config.yaml
n_layer: 10
d_model: 256
n_head: 8
n_kv_head: 8
head_dim: 32
d_mlp: 1024
vocab_size: 2048
activation: "tanh_gelu"
norm: "layernorm"
norm_place: "pre"
norm_eps: 1e-05
positions: "learned"
qk_norm: false
attn_scale: 0.177
bias: "all"
tie_embeddings: true
parallel_block: true
init: "trunc"
init_std_qkv: 0.0338
init_std_o: 0.00755
init_std_up: 0.0338
init_std_down: 0.00377
optimizer: "muon_variant"
lr: 0.011
lr_mult_qkv: 0.7
lr_mult_o: 4.0
beta1: 0.9
lr_head: 0.00734
grad_clip: 1.0
warmup_steps: 200
schedule: "wsd"
decay_fraction: 0.683
decay_shape: "linear"
final_lr_fraction: 0.0
batch_tokens: 131072
seq_len: 512
doc_mask: true
z_loss: 0.0001
train_tokens: 637200000
steps: 4862
dataset: "wikipedia_en"
MLP neurons of a small language model. Each row is named by its layer, matrix (up: input weights) and neuron, and shows model dimensions 0-255. Each number is 500 + 25 x the weight over its row's rms, rounded and kept within 0 to 999. Numbers have three digits each.
Before each neuron's rows, "fires on" lists the tokens most often at its 100 highest values on Wikipedia text that the model never trained on.

fires on: "iv", "ur", "---|---|---|---|", "par", "ar", "mb"
L4.up188:505536499483513522555521504478442534475501488461502510496457486508516520539557557479488462516514500472486531513530507482487583528478480504478489527519508487491514506498482499439479480465440477508495506503451539506503481519456504504496496528523529516511507519530487469470525492482502518491514515508529515527492491551493470475496524539506494525478474494460508484476508493483508566533517520475521511485473452492499426465476501535510522468478488518524456523505471496489549515482521520507506493504509475510503498495527472517468520446505484519423467524494478536495495480489499495496541504509505467557501495477469522480500522475497491528516499481485453538538518452483496494467500508487469521525515471500521523508484518479483472468514529498500486546506527516506523484497509477

fires on: "y", "th", "ñ", "ra"
L4.up306:463504488512535499515480485498511550474518496496479493530555491533473484455478495510542531494475517467482512477511501558526490476506492520481455491471497502499486511530494479518503521481464523446496495482516442530505458482501496465537495483495494502484525490539464522511478499523527476544554526486503515498474511462485516493500484460478506460503483463488500508540487463496534513518474496521467533463476499459472520456450490497484499434437518533512492518489484473481485517490505497479535504523449497507528454518526507492510500484480534536494540499458500502507472493524485530515476454517477518495472486524487450491498521522453533528487529510500497506551527463467495523527518526484523508521468504457541505545501482510473482533466476487541439484496499521509495508509508487

fires on: " |", " Martin", " Paul", "ick", " po"
L2.up278:491511482493511497495510483535496496499521506493532438509558516528490534513480523465526465483459497497494516525522506519496511508474467514468488553526465503548494503499519499529483501450514527473468505451507491530494455536509459507489527478498477506587498496504472491505468476490496528491497451453433457498494478466498460465485484477518530534517514489499508473530531480505503489471468496510461481524516487528453493527498507514532551504536490521520509494475491531497481487503490489494476530477489465533467465515476504528489516541542519459514544483488487514480489526506542547534507505481445448515468496483510509474504480535539511489519519482431536515528511514508504501476491497490520508501508493518510481491485475527500489468477507481475536548473456480462502534507490503

fires on: "us", "it", "mo", "po", "li"
L4.up143:523511532501533484525492505511504505531480485504486502474514482526502514535525498522499530505480535509475485528494533492537472477530446525392476514489495491514500511508486485512505508523523486465523515500494515513534478476512478467517542490480496482491462518452532502510538526485479517500483484489430520464491511484475462425518494464497549500471515464563514480491478456450517500532527505516479446545526525435470530498485456474475500493470482519505506490469503542525488505497468483474501548535506492526479484500519498479500512481471519496480474464484535513468483466480509526492530446480488541489496487448516501479486482535478505504495475519493474499512489504530522530498493477531485461462481475477528498507527511497533510510485518475540522508530503471479490489512510528

fires on: " F", " World", " National", "o", "'", " f"
L5.up450:491546484507528484488482478537503506518481497497504500490488514538506521506538467473547526537474475508470478555478470502500463478496505482477534547495526497480520487491521449515515511502482499529524495544459458495537484508546553470474499474531505480445463501516472519510528519458503478484487494506483503489473558469505555492516459527465518515488515507475498449485500505476522470524516484528462482476507488490499494515508483479539500505523529480506459530459526479501514477512501493502476477494521512469485528521508538509474483471518494535460497481530484480505474517482510494519505488470505549519467525528518504481462511554491538457507481494501528482463545516449510538526512479482486464513500533478506482493516501539435490515472521513460518525478535500502504447528457549

fires on: "ley", " of", "ri", "h", " Car"
L4.up666:518540518454486513500527498522514500469509540487497488531463512482472482468526500504500494500549540518509495467502481485474521538512490500455500587502511499490466487487473474472483509495529483469495512498505509490475492554487503499532510492540475459499505485503462493499478491505483502510508484490493484520543504525505508514520501521509490462495517511468510483522494517521487441524504483520492490532494440496479500481567494528505515511523495521532484488525539526540551566490515445496525490505481500492446515520486507490495473471481509489527537469515513513496497534499503481505504454500499498512517532502477523514514492479534459470474539482506542498521482465470447485545481453497558449539460475482526420473535500513514482477531497460468515478519484483488501477484507454

fires on: "S", "H", "ed", "N", "ten", "L"
L5.up933:488523487486532491514510548529506526497518545498512509470468543507501517470533465486459512532491531493459538497522497462494430506496468470478514487497520529524500511536529473465490479582505478498479492528478524528502509492513534467528517550496518486473480537495487484490505495504494520535474518487474499525461478462532528499529455511542502509514516522489457474469498513497516500510480466489439485466490550470523526466518538473511502480521499497503503466489521479466497492463498514506544531490466444512489456528515514502490493479508489524503486486543483524478476527478520451492531505463556519533533518510518534491481500532498482539444546482517448460527482537496499520503507466500519496484456511516549520493507490505512496500522486495493495481463520510496490525482488540

fires on: "n", "il", "t", "l", "d"
L4.up839:489469506492468532501452493464516501504514493533485480572502504490489519522532479481504471483501484514483485496478521491504512536496518462498474482505521499511483508527493507507507515506494481488489500506529481513520493516481543536505491522465504489525518497521479471506549482526458532520504473470505445508478514503480512487497506508498511515502504486509472479497497487514520518475527513489539467492544530467500483455492482499486457463469508478474500524550504478465440507506480504491496485514510506431494508549471504472502482509526445481560521511488523510517487496488548451521481504518484472485482474535496503453498514542481459526447509520486498462534503508512506486511484528499568477484490538523495524526507460446503526516479545482534518536597536518472486493538543452

fires on: "am", "ran", "ten", "ven", "ight"
L2.up371:500497483525558527523476496483504491505507494524493531505530496484472500525505499488483479508521563493527498551524482490494539487492500492501460488526466489475534469455498504494498505494520516479500522491481526523477502500491476505496493496447523491526472555495453477456486460463456500504532505503495438449536501487534500463507500476477454470520499522504534495516486468524518491518514500558517513508510510543468457532534493523502482524488475487487515455490484511483515524547514434493468509512530483474548497525470468518471483490481480499488471495490486487531477508473466489513500517466475515509542495523464468500507533493476501513533490483489484487483525472482437507489496467449509496485508500521446513549543524506510468484504534513489459512436520562488496482505554483

fires on: " J", " d", " B"
L5.up857:447506472490503526510522485536491517474492465524551487452503508488477530540517488520478518489498467510521478499452495463509497509503503519442516537493534454486502528485526482486469514493477475532500547536521476490501507495504504478536520517525498478491521449541508528513476458502507507561510448489448530453494515541523507503483487513503500519492479502524458474525504503527485438485502514502437519510499506500479541502472486470462510490490523514490454464502514511522454473508480476501537476464460527515484512550486482479480493530507502537482462540487495469523477471572507497548489520483500513526520538505493490513482465470514506461503507494490521494515507505497475470498504484516502475464540509488485494476459518508554529506492541508480452528448472480518501485462498502

fires on: " 18", " 19", "ven", " 17", "con", " new"
L2.up575:493494462490525454514510457498518522474553489513537453498531505477555460472495501552508513502520476520497506506512510477534534511518460506498475499507482519498506473493450503554519518503511500525518464468496483479489519477507485532485501479540503529495503446485470537465508473500484474473470494505514484468467474522467484522516484479498521490515475461493536501535464476539517507523489496527474467489494500545499474475499524473521499497489500494512496433503521500487546487518499540513564547487489514520512500491481515519501484513500506471514496519496532451501503502500520500438480530509469525551508535499495455491493485501465466499476502512486534504458510506506487478497499479428570502522528478525486476506495590487498493508479544478495505553502516462515488519502526542

fires on: "l", "it", "ch", "mi", " do", "d"
L4.up781:508484530507475508514516476559521481460511429514446455485504477532506527504503506487500536537489508472518471542502475490546477498468508512492541500491484489490542489531450487493469507530472488525534474532520485510482495507498461449505465516486495524477534488500488502459497514520472562477548534463498509453490500524469514486501506550492486502494496490483438526485526525513529530505457456512482485518527533482491530526511550508512489503504526516510493473508520496486469527506468501496485515502502517518522457494506476473509488530492543494513481548483494470535479520520517472474553542510520496532493536578484519490559526508481522492513514528523493523514519483482481508517492502473471509461507489506460534493491477495504530490492516464508521512477538504486481471533511434

fires on: "or", "s", "th", "age", "us", "ra"
L4.up391:507492465538518494508459487496474480531498480533522511522480447511493534447478503493518521500500506447481526507530514531443463478521479495444513524476495502522489480550467509490470495486451534471461522526476496489536483494526495503465503522461486488509478471458460456462497453489539443470509522512541482522527513480472493508493510517479482493465510513517476505531482472497513482490515492504532513523487498478479496501489462492478479552499535507531516523478499510496465490506540516473516530498480519535497478502506472458527485545470528516528546485496506488503474460485488475543489501508535528489503486549484502523492489525483494484482431475508521475482504443504482511562498478493501449521479477514503526492515493487502511470516500578521500465472526501491463539520503475

fires on: " join", "us", " success", " defeat", "ip", " J"
L5.up174:518535441521497516523503480496499498471507519478472510531566492451525485557522487506562503499506525509480488490497493477476495525531502515499523502519529490493535484523503513491505512496494471506491519531472473523509494530520521464530517487525484474491489437516458475468479502559467506533484454537557525492507500513487479500488529530475492558492529530523468468484529475473499475481519485493482488519493528487507511512459505510519505500460468468469527499500553505503525458506477470466520517520463497519536490506514504531507503502427463527495502469532507476489524500531477466513515489536509543472542449520490495510445495479526477495492481454520487511457480515492491495494499510489494493488543455538519500527517505512512486506484531528489492486455482545517431497517544501

fires on: " dis", " (", " an", ".", "'"
L5.up723:529478496497525472500531535509527520471488494487522510485594521531498520483477498481493491509483509522475494495482457479510479521514511492514500482528520524507483513502493472501539487506486522478521490497507502468520516563483496471476456535509570491519470497483556498480477553527485481463457540512503497515481481512444483513497533520471455538504524509454515506502510468502501514518511496470554490471465502490528490488512533548542467533502512505512531511546488521484498523518473500489476501498456536511505531507526489470498502482468488528494513515482458496528490549517461526527519500517509500472522472551531507519492485486489519493513509531468490457508449459503493478469487477488570481492522492545461500559491460491501500475465483517536486536452506533509512516515509478

fires on: "ur", "ad", "ra", "ft", "re", "gra"
L4.up721:519492498452520487500475523493487486468523504539514483505513455527494506487491495535481484454485546509480539486468531518530454541488501465524525497503475486488491471520516494505496528469479520504486478536504516479531496446514497514444524523477506499520512484519455496527503476469507515485506435506557518520509479540477497537516522490523480479559483506521495500537490488548472501524505441495533500506520508477450491493494500520493500549542478517487456493536469533496560489514518466536489513486488488476505535508497494489491539502523481511520499516506559452465542550437500488493540473485471486514518551507462495496495502530496522447507483516531524467476469459516478496518477507526460495523462508499469510541468479478503488493481506465505496486520495464523472481517485513

fires on: ".", ",", "'", "ance", "va", "k"
L5.up768:532537497520496540483560501512494510515447484484488482503497492478486489463476478460508494452511484495493490482513456505504484490508526501527500522495502519537480476500486426495530479521486531477523456496534542458539467516461495511509466518524558519478507471523550517501521505508478505486486534540505499504512517452467476498536479447495503500503506473524520475511512446465441515497493536480534495524516521495546493456502533518489463514497492511480504523521509492487490539522492521515546493467506493489472505516499502500493482468499519532519512508502475517465528533492524500522511498521505482511503482496457532470486513491439553531476477512482499497488523521524473479491496475485463544552530500512451525468542513500425487498525522471473489507477489537484498468479496445

fires on: " ", "ative", "il", " 18", " football"
L2.up507:505498507528501481514525562449481495501477497487515532515511494481508512518497528500490564489481518521475504508527494453500504529518481526485524504492519495552509498481484510492545499512480509524531455530478518521517493479507527474501481526504469490466476518489488511473492492488491513499500504468476504524492500524496453545485507484471478490537504518486517545487448498517502479507483485519482442511501533477460510508577498495518511549481509489486495500503515486479511500497504487473440495503514517437473510447507504483529478493509484555561524531520527476479482521490521538489505515525546472486453478509481511508507550583440493472482529501480508515542434537508550522501510496503494482515504518511497461449503465511508481484495521581506489472495509499473522522500492517

fires on: "ult", "gra", "ur", "lect", "en"
L4.up628:507535509517490530517460489513513496528477460497498503507483499493483522447499471448496485455514549492507497492525487493541496484526474532484508560503489484480481470503494507506491473486463490533486495500494506512465519505515523475513463487497510490477510514522394465505460557469505480498492439477557505482493499531494478476488466518501485479503506531532460520471499497531463547531526530476518491454537503472473531510508498521503522485495519472500508463496457505514529487498506503486494506462525435505502503526493522449544485489521512542501481478493489444520477496465510507516506514501499496499478500516488463508510460569448499481472464476483492492485458502537503517532513494505496476456484480538435530492512528480524512512435480501513499517520509520476504502497479485

fires on: "ve", "cul", "her", "view", "ci"
L2.up344:513500471496486512512508487484494488465497524488533434507482515490509455494510489506494521527448517552475522517470517487491514551550503492493474485519503511503558509533481495467475467538502512483496537509530509488477497525509479517469499488460504525506480499510518492489507460497510536533526533480540459503504494508522461457462523537507471434484521492506511506479492516521445476504482521494471487517551472523467516537471504506498501497484540539536497523502487512476411458490511550512466557517504529530480536499476467529514483495502521468490528522494512521517516491472493512502471515509476494513546496515495506500511497509489524455480478532441488492538459454493449495469512484509514452485469558526501502499503515517539529457534503498529477491474493488512498514526503504

fires on: " ", "ative", " Air", "ach"
L2.up584:506533503487491482473503515510466451433472514488548520474462495558520494524501484499486521482497528495505515471467508496482478492490473515497524496501524518478533523524509544496544480478504509500549487490494503507476481499482514521477480471445496511505504506518425517442500528488470477498486472460510511523502519491471483480478496520469515495458492506500520498489472487520492495540493473489478469534519539565504483523533502468529503497492453479491529538515501506470476500536508492500496531470521469508492525490503491479532482522442498490499479530505468482505449466533503505555510507523471522490500502472487538505432541499415496457521502449487432506482511549483499517498488501512476524496496508495500481494520472493461524505521422505495487466501523477529506499522502490

fires on: "ev", ":", "r", "iv", "ur", "ir"
L5.up771:496578493494494507502492435493509509432520486461536508517479500525536481502525498450506485485536527482526476529486516503521464451505532488490512507487496462483533492543508472508487500466523500485502547478538535508531475509525519500526484502539515491473518490474479505505503500487467496497501511511538493511523478531472501504539505469489489491494454525494547473466497491530483548522459517479531523542467500501452478493476516518539473498506434495487500518479472445508553517516501486501489475504495469503487510496494477534510437484524471469490510504485503466505509500510481495473515447539524517489491474554500512492531508477509534530528466526511501514543450487474505532441496493500511468522504501538465497491504481508505518513473532521517452547502513509463546500511538511